Part of a small language model's weights.
Size: 9 layers, width 768, 12 heads of 64, MLP 3072 GELU, 79.1M parameters.
Architecture: rotary positions, biases on query, key and value.
Training: a variant of Muon for these matrices, 705M tokens.
MLP neurons of a small language model. Each row is named by its layer, matrix (up: input weights; down: output weights) and neuron, and shows model dimensions 272-399. Each number is 128 + 24 x the weight over its row's rms, rounded and kept within 0 to 255.
After each neuron's rows is what it responds to, as a language model described it from the Wikipedia text at the highest values.

L6.up2748 [ 88 137 116 127 122 136 117 136 149 115 150  96 146 157 128 149 119 141  69 134 173  62  67 104 154 135 131 128 110 169 140  85 147  91 128 127 141 129 166 155 139 139 150 124 135 140 149 108 114  99 115 160 113  87 149  82  65 100 122 171 123 148 141 122 120 105 114 164  77 155 179 152 125 108 115 149 119 127 145 135 139 142 149 121 140  99 158 110 141 117 120 135 132 158 121  96  94 144 139 154 169 164 145 105  97 114 177 152 125  79 136 165 156  98 131 110 105 118 101 155 121 145 103 124 128 124 177 134]
L6.down2748 [149 106 130 154 172  99 145 110 143 128 111 129 138 162 136 123 130 107 102 139 116 125 127 106 106 127 181 121 145 159 111 120 119 143 108 114 169 126 150 121 110 138 147 114 155 144 125 130  87  84 103 120  74 182 147  94 145 132 103 105 138 114 107 107 141  78 102 113 102 145 113 162 122 151 135 123 156 130 128 121 147 136 146 119  97 129 134 134 157 163 116 129 132 138 168 123 119 113 115  91 161 126 122 121 148 149 117 121 137 155 105 104 178 162 129 154 151 119 117 123 104 145 134 140 144 112 105 174]
Responds to: Word-initial fragments, hyphens

L3.up2195 [116 178 194 136 120 157 154 115 146 112 140 160 152 129 120 139 111 143 111 137 114 147  84 100 143 130 123 115 147  78 117 169 125 112 135 154  79 102 108 127 109 143  98 133  99 122 112 107 109 110 133  82 144 102 141 117 130 140 126 128 177 142 159 176 103 127 127 125  89 114 189 157 126 115 126 157 132 146 137 112  89 116 119 146  79 131 112 118 116 151 107 162 133 179 169 117 143 140 141  94 195 148 143 140 118 130  75 146 146 134 123 107  98 126 140 122 115 134 146  74 136 116 111 128 151 122 124 107]
L3.down2195 [139 157  85 104 140 120 130 148 191 108 122 113 134 105 135 150 106 144  93 101 141 144 118 128  94 123 115 124 156 127 141 148 129 164 136  81 119 152 142 135 160  96 144 116 116 146 123 139 154 128 145 111 100  98 129 194 129 139 143 113 100 121 146 157 144 142 124 167 103 136 154 120 116 152 157 151 173 133 166 117 166  99  96  99  80 140 135 127 129 117  67 141 154 148 134 132 154 100 125 134 100 117 117 105 146  93 117 147  98 139  93 122 115 124 145 135 118  66 133 134 168 118 205  81 154 142 135 106]
Responds to: Mid-name continuation tokens

L2.up481 [179 104 160 129 149 102 106 118 167 124  96 133 123 157 102 137  90 139 140 142 103 132 100 110 134 133 153 117 120 140 111 112 135 142 127 171 116 123 132 126  86 126 132 150 159 119 127 178 156  94 124 158 150 138 144 178  85 135 146 134 161 165 124 150 121 138 146 131 159 126 111 106 126  97 151 117 177 146 130 151 148 103 142 107 100 133 126  96 107 142 115 127 103 174 135 115 113 101 104 120 135 125 133 150 137  75 128 108 123  78 120 156 115 172 170 118 127 153  86 109 123 152 108 133 130 126 136 153]
L2.down481 [140 165 132  75 156 149 130 132 167 130 117 109  98 124 134 165 174 155 122 158 148 100 102 152 145 125 116 107 132  74 189 128 123 124  99 131 110 150 148 138 129 134 120 110 118 117 123  59 117 104 160 186 134 129 153 150 162 123  88 105 127 140 143 167 159  76 149  94 112 111 146 125 161  98 160 159 118 157 165 131 100 129 109 105  92 119 141 113 109 103 159 104 190 131 147 131  99 149 146 177 138 149 139 172  96 118 157 130 110 139 137 110 123 125 117 114 107 145 143 143  74 100 121 158  59 130 142 126]
Responds to: Digit "3" in numbers

L3.up1121 [127 172 116 135 119 133 168 149 144 116 110  93 144 118 146 134  92 133 147  97  88 105 100 142 124 130  97 143 136 141 132 163 105 174 149 182 145 164 151 124 139 132 156 131  90 102 139 121 160 125 142 158 132 178 145 116 183 119 111 127 148 171 125 137 106  87 120 130 109 139  53 104 153 108 143 142 135 134 152 113 184  96 129 162  98 154 136 151  97 124 137 113 138 110 140 123 111 130 136 147 114 153 123 104 116 172 129 135 100 130 112 158  94 138 155 118 141 135 104 133 140 122 109 166 119 119 116 139]
L3.down1121 [115 135 163 153  73 161 116 143 114 141 133 125 115 144 133 153 109 121  84 147 126 113 122  96 136 149 170 103 135 119 162  88  95 155 119  99 130 161 137 138 137 138 134 142 140 152 133 106 142 112 104 141 146 135 163 142 124 114  89 140  97 116 141 147 135 107 144 120 100  94 118 153 151 124 115 122 109 185  99 103  63 139 138 131 106  97 101 168 100 129  93 130 124 146 180 151 117 123 148 119 133 112 110 137 127 147 123  95 218 148 124  93 131 121 139 161 119 146 185 168 153 139 122 155 112 158 166 133]
Responds to: Mixed word fragments

L2.up813 [139 127 121  93 177  99 128 124 151  94 108 144  95 162 145 154 164 107 124 162 130 119 132 153 128 148 140 141 125 118 100 114 136 121 141  98 121 147 153 132 138 129 101 115 124 134 136 130 122  60 132 157 124 104 127  90 146 152 143 107 120  86 140  87 186 140 134  68 105 142 138  97 125 109 121  80 161 106  96 141 127  99 123 132 140 110 129 121 136 109  91 160 120 155 185 116 138 170 144 138 126  74 111 158 110 112 114 137 116 113 109 118 104 136 167 113 138  87 100 102 116 137 155 132 146  95 126 164]
L2.down813 [115  98 100 101 145 175 115 103 152 120 100 130 140 120 135 103 160 120 125 129 142 168 138 112 152 108 133  85 127 130  90 115 114 173 100 122 138 134 112  92 136  95 134 114 116 117 143 115 102  94 107 135  87 105  92 140 150 132 172 132 165 117  88 153 107  58  96 135 148 184  96 149 135 194 107 112  89 119 117 177 151  95 118 124 148 118 131 167  81 105  76 122  93 124 137 180 149 139 148  78 104 127 128 149 138 129 106 103 182 133 126 134 121 115 103 133  76 149 144 150 126 138 153 120 144 152 125  88]
Responds to: Mid-word hyphens and fragments

L2.up2727 [157  95 147 158 111 107 165 129 139  86 155 135  95 100 110 131 133  97 123 117 141 134 190  94 137 108 135  88 183  89 126 159 117 176 144 139 153 145 134 182 112 123 150 116 103  77 129 149 167 152 125 122 125 143  87 142 143 101 134 121  91 117 127 133 142 159 144 136 134 185 132 123 109 116 115 120 142 107 137 151 105  84 137 137 167  93 145 161 121 128 124  88 108 139 122 162 139 116 119 137 169  84 103 110 148 113 106 157 140  72 125 165 135 130 111 158 144 158  76 138  40 122 138  61 109  90 113 155]
L2.down2727 [107  93 128 157 139 107 130 124 137 163 118 139 142 106 130 137 113 114  98 153  92 152 116 156 116 121  98 111 108 138 159 154  84  96 113 152  86 136 112 113 139  83 146 123 139 118 101 135 130 130 174 110 162 139 123 142 122 106 117 106  94 161 134 147 140 117 173 137 136 141 135 116 113 149 129 134 107  89 129  85 114  97 146  71 150 135 115 138 125 154 113 161 126 146 114 121  84 131 136 122 114 172 117 152 133 111 118 113 116 115 156 125 118 135 146 110 187 151 106 140 137  94  88 145 100 112 100 171]
Responds to: Directional particles and prepositions

L6.up1422 [ 72  98 107 149 121 140 108 128 145 131 134 123 135  99 140 154 114 111 105 135 153 107 118 111 125 167 141 134 154 143 152 143 143 166 101 134 156 123 149 156 144 152 139 139  96 152 121 103 127 119 147 155 125 137 153 115 147 158 172 112  94 124 159 150 131 131 147 108  94  92 113  98 130 130 109 125  95 143 129 150 116  76 134 148 111 122 131 124 126 137 118 118 160 137 147 115 105 124 136 125  90 125 108 120 137 154 146 132 116 118 133 155 119 110 126  98 140 153 109 137 172 125 176 146 142 102 153 115]
L6.down1422 [128 149 155 110  89 169 136 119 153 158 131 171 113 128 151 124 115 135 106 105 181 120 151 142 125 106 136 140 110 186  93 127 124  85 123  82 156  83 133  79 143 123  96 119 150 116 118 148 136 140 136 144 118 193 120 129 178 111 145 146 131 164 136 148 134 118 124 151 122 105  65 156 101 144 177 139 126 128 156 126 126 115  93  81 158 125 120 150 179 180 121 113 144 133 157 164 120 116 107 130 164 106 118 104 119 136 125 145 108 130 128 124 121  94 116 155 112 105 146 143 142 123 106 148 129 110 135 131]
Responds to: Mid-word and mid-number fragments

L3.up1844 [127 138 146 131 130  92 143 114 143  64 155  95  74 158  91 149 128 100 118 163 129 132 134 161 140 113 167 107  94 155 114 124 138 155 128 101 185 146 146 131  94 142 147 149 141  96 152 147 149 142 120  95  96 134 126 135 134  95 143 124  89 150 156 100 125  99 116  90 106 101 137 165 100 169 119  95 157 110 118 134 114 133 146 124 131 149 140 111 188 159 122 143  97 170 147 168 162 143 157 118 148 110 119 105 137 119 135 158 127 104 141 155 157 128 122  98 119 131 114 107 118 180 156 134 126 106 150 103]
L3.down1844 [126 182  91 123 129 141 110 130 141 153 109 167 124 145 124 141 126 165 123 105 138  96 128 118 116 162  84  93 106 145 130 150 134 102 149 133 124 136 124 105 135 125 108 120 121  95 152 161 143 106 153 124 162 128 144 143  84 152  93 175 164  87 127 123 158 119 158 101 134 115 138 114 108  87 144 133 137 109 144 116 128 112  99  94 142 144 128 130 119 122 146 165 128  77 126 122  98  97 143 137 144 124 188 141 103 145  99 159 146  61  98  94 104 143  98 154 126 113 108  85 151 120 139 122 110 160 110 138]
Responds to: Mid-word and compound joins

L6.up2458 [165 148 114 107 133  99 167 121 152 149 133 136 119 123 140 121 108 103 100 120  84 107 158 115 115 166 124 180  85 139 154 117 122 125 139 134 105 142  77 135 138 147 146 103 138 135 164 135 121 123 140 120 113  97 139 129 130 111 124 117 117 164 112 123 198 117 111 157 128 122 113 157 142 150 104 136 100 126 143 114 121 108 120 140  93 149 138 172 107 107 125 162 170 156 148 106 137  85  94  97 133  79 111 119 151 129  83 140  91 145  99 123 127 141 173 146 158 122 132 151 133 157  89 122 122 170 120 111]
L6.down2458 [154 162 127 131 108 142 107 126  75 154 109 148 125  96 178 113 128  72 142 104 121 135 116 162  75 103 144  96 132 116 101 116 142 130 139 125  97 122 125 134 126 141  97 138  84 136 174 150 172 161 167 171 114 146 109 122 148 104 134 121 108 115 171 135 127 143 152 123 139 151 123 135 167  96 129 102 130 109 113 161  90  91 123 191 124  90 137  73 154 180  82 112 111 166 175 146  82 133 125 145 112 109 132 127 181 154 154  80 175 124  88 138 125 109 137 120 107 136 101 143 126 147 152  91 128 149 151 116]
Responds to: Inside titles of works

L3.up905 [ 99 108 106 152 149 146 122  78 144 135 172 104 154 129 166 100 115 123  84 168 128 134 147 119 124 123 146 173 147 122 114 126  99 156 170 151  97 139 115 139 111 169 106 182 125 156 150 126 137 130 141 112 148 148  89 140 151 123 154 114 135 154 138 157 144 155 133 148  84 108 113 165 140 142 167 111 136 127 124 150 142 141 125 141 115 148 167 126  92 112 107 136 130  96 162 163 125 147 119 124 120 153 150 107  86 146 150 128 157 106 163  91 117  91 105  81 112 113 121 110 113 156  98 121 170 108 151 154]
L3.down905 [141  87 141  45 150 118  72 154 102 130  86 150 141 141 121 107 134 155 170 128 124 140 120 128 159 120 176 143 160 105 155  98 106 134 132 119 166 158  97 120 114 150 157  92 107 145  94 160 127 102 112 163 104 133 154 140 126 121  94 105 135 133  99 178 120 102 105 107 109  99 161 120 126 120 199 136 170 143 115 142 172  99 109 126 121 115 148 104 114 111 143 136 156  93 144 138 106 162 129 171 160 115 136 130 159 143 113  98 156 129 108 110 128 126 143 168 161 158  98  94 132 141 124 159 124 156 118 166]
Responds to: Digit 3 in numbers

L2.up559 [102 113 113 133 143 115 138 172 128 142 181 133 138 135 139 141 134 116 157 112 106 119 147 120 103 116 137 139 120 126 111 135 125 117 161 110 162 111 140 155  79 107 160 124  97 101 134 147 125 114 136  99 126 132 140 127 156 122 153 140 129 138 165 128 166  98 157 123 147 126 153 114  85 174  95 110 151 113 151 151 146  81 130 166 145 135 141 131  76 118 125 144 101  79 128 132 122 151 116 126 142 142 153 165 154 151 120 146 136 129 105 147 127 138 132  94 140 120  92  84 132 117 132  99 117 163 145  76]
L2.down559 [144 111 163  82 172  45 154 153 139  91 154 111 155 167 126 107 123 105 152 132 125 141 152 107 133 123 141 159 127 130 152 107 105 129 152 113 129 124 117 130 120 108 148 137  97  90 155 126 164 153 147 114 149 133 127 148 150 164 161 128 183  88 104  97 125 150 126 114 137 143 103 119 121 140  55 159 189 171 147 115  95 113 124 101 164 145 141 105  92 114 142 146 142 117 131 104 134 142 130 111 150 162 115  77 140 129 108 113 128 119 133 121  71 131 127 131 132 128 135 108 164 160 129 124 174 152 126 124]
Responds to: 2020s year digit

L3.up1715 [139  84 138 119 145 150 144 101 129 109 103 184 153 133 153 122 127 139 168 192 114 149 161 121 177 147 150 132 142 134 111 130 104 126 138 134 120 148 140 152 131 145  83  94 159 133 158 108  92 119  95 154 124 110 102 134 129 170 132 155 141 150 150 104 155 111 138 125 130 189 141 129 159 167 149  91 161  99 130 110 153 146 159  73 137 134 117  95 141 153 139 130 150  88 124 137  96 145 119 128  76 144 162 103  92 118 172 120 124 128 151 162 151 118 149 116 132  99 134 127 103 129 147  99 142 116 147 155]
L3.down1715 [152 161 165 150 112  88 113 173 120 133 147 118 107  88 100 145 144  96  98  53 125 118  82 164  68 159 115  92 153 122 162  87 120 135 152 113  95 101 123 117 114 102 130 169 108 130  99 112 160 120 159 140 123 129 195 137 159  85 111 110 138 113 138 148 126 138  96 146  88  94 109 114 133 101 134 113 130 131 153 135 130 112 116 141 129 149 129 142 114 106 150 144 128 134 145 147 130 129 129 122 140 120 131 115 138 121 142 127 139 130 123 107 102 107 100 147 103  86 156  81 161 142  94 147 123 171 113 170]
Responds to: Dates and word continuations

L6.up1505 [116 114 103  26 138  83 112 124 131 159 166 123 145 132 160 128 100 123 130 148 149 132 111 152 154 107 107 135 112 126 106 131 144 163 129 132 130 152 157 133 128 173 100 137 140  92 128 160 154 128 131 165 132 119 128 107 114 123 137 163  91 157 103 144 116 113  87 123 173 118 154 116 133 146 109 129  98 120 131 140 113 129 167  91 161 144 149 134 117 150 147 129 112 141  97 178 104 146 112 168 108 167 133 111 110 115 109 148 137 143 144 112 104 195 140 159  65 115 126 151 128 114 119 108 121  78 102 128]
L6.down1505 [123  85 129 138 132 116 133 120 119 157 123 149 140  90 156  88 115 132 147 142 114 126 121 125 100 145 136  91 136 111 158 147 121 154 105 121 113 106 119 150 132 173 145 100 143 136 107 135 137 149 127 110 170 127 143 133 151 119 130 103 109 107 132 122 119 145 142  95 112 109 164 116 147 105 118 132 182 174 113 114 141 126 137 143 150 147 159 154 128  66 178 151 116 124 131 118 145 143 170 120 115 111 131 135 108 198 151 118 153 130 144 127  93 112 148 162 144 132 135  96 128 129 121 165 139  87 104  75]
Responds to: Name and date continuations

L2.up971 [ 95 108 115 125  97 132 159 131  86 119 107 143 104 101 152 131 127 104  94 128  99 120 141 175 122 133 126 135 155 108 140  99 132 124 105 145 140 135 105 128 132 114 133 141 123  95 122  82 131 114  80 120 145  73  97 168 126 132 142 144 120 127 128  89 145 170 154 119 146 133 130 143 143 134 124  98  97 107 106 130 142 108  92 120 122 144 127  78 101 136 100 138 107 164 110 147 144 140 112 133 131 152 104 145 139 113 133 118 136 164 112 133 124 131 123 162  75 136 121 183 153 116 165 150 108 136 107 143]
L2.down971 [136 114 131 115 126 103 125 138 153 103 158  83 143  65 132 135 146 146 127 163 144  98 125 128 149  95 199 132 112 149 102 117 132 138 124 172  93 152 123 102 157 127  78 126 129 183 129 134 114 133 164 100 143  92 124 147 114 144 136 106  80 107 113 109 148 106 128 121  70 133 143 117 116 146 115 137 122 128 122 122 128 152 146 133  97 153  90 135  85 102 135 147 171 132 121 133 114 147 135 109 135 180 117 134 105 122 127 128 156 113 175 108 150 106 148 127 141 100 156 104 117 103 120 133 135 101  73 160]
Responds to: Dates and table headers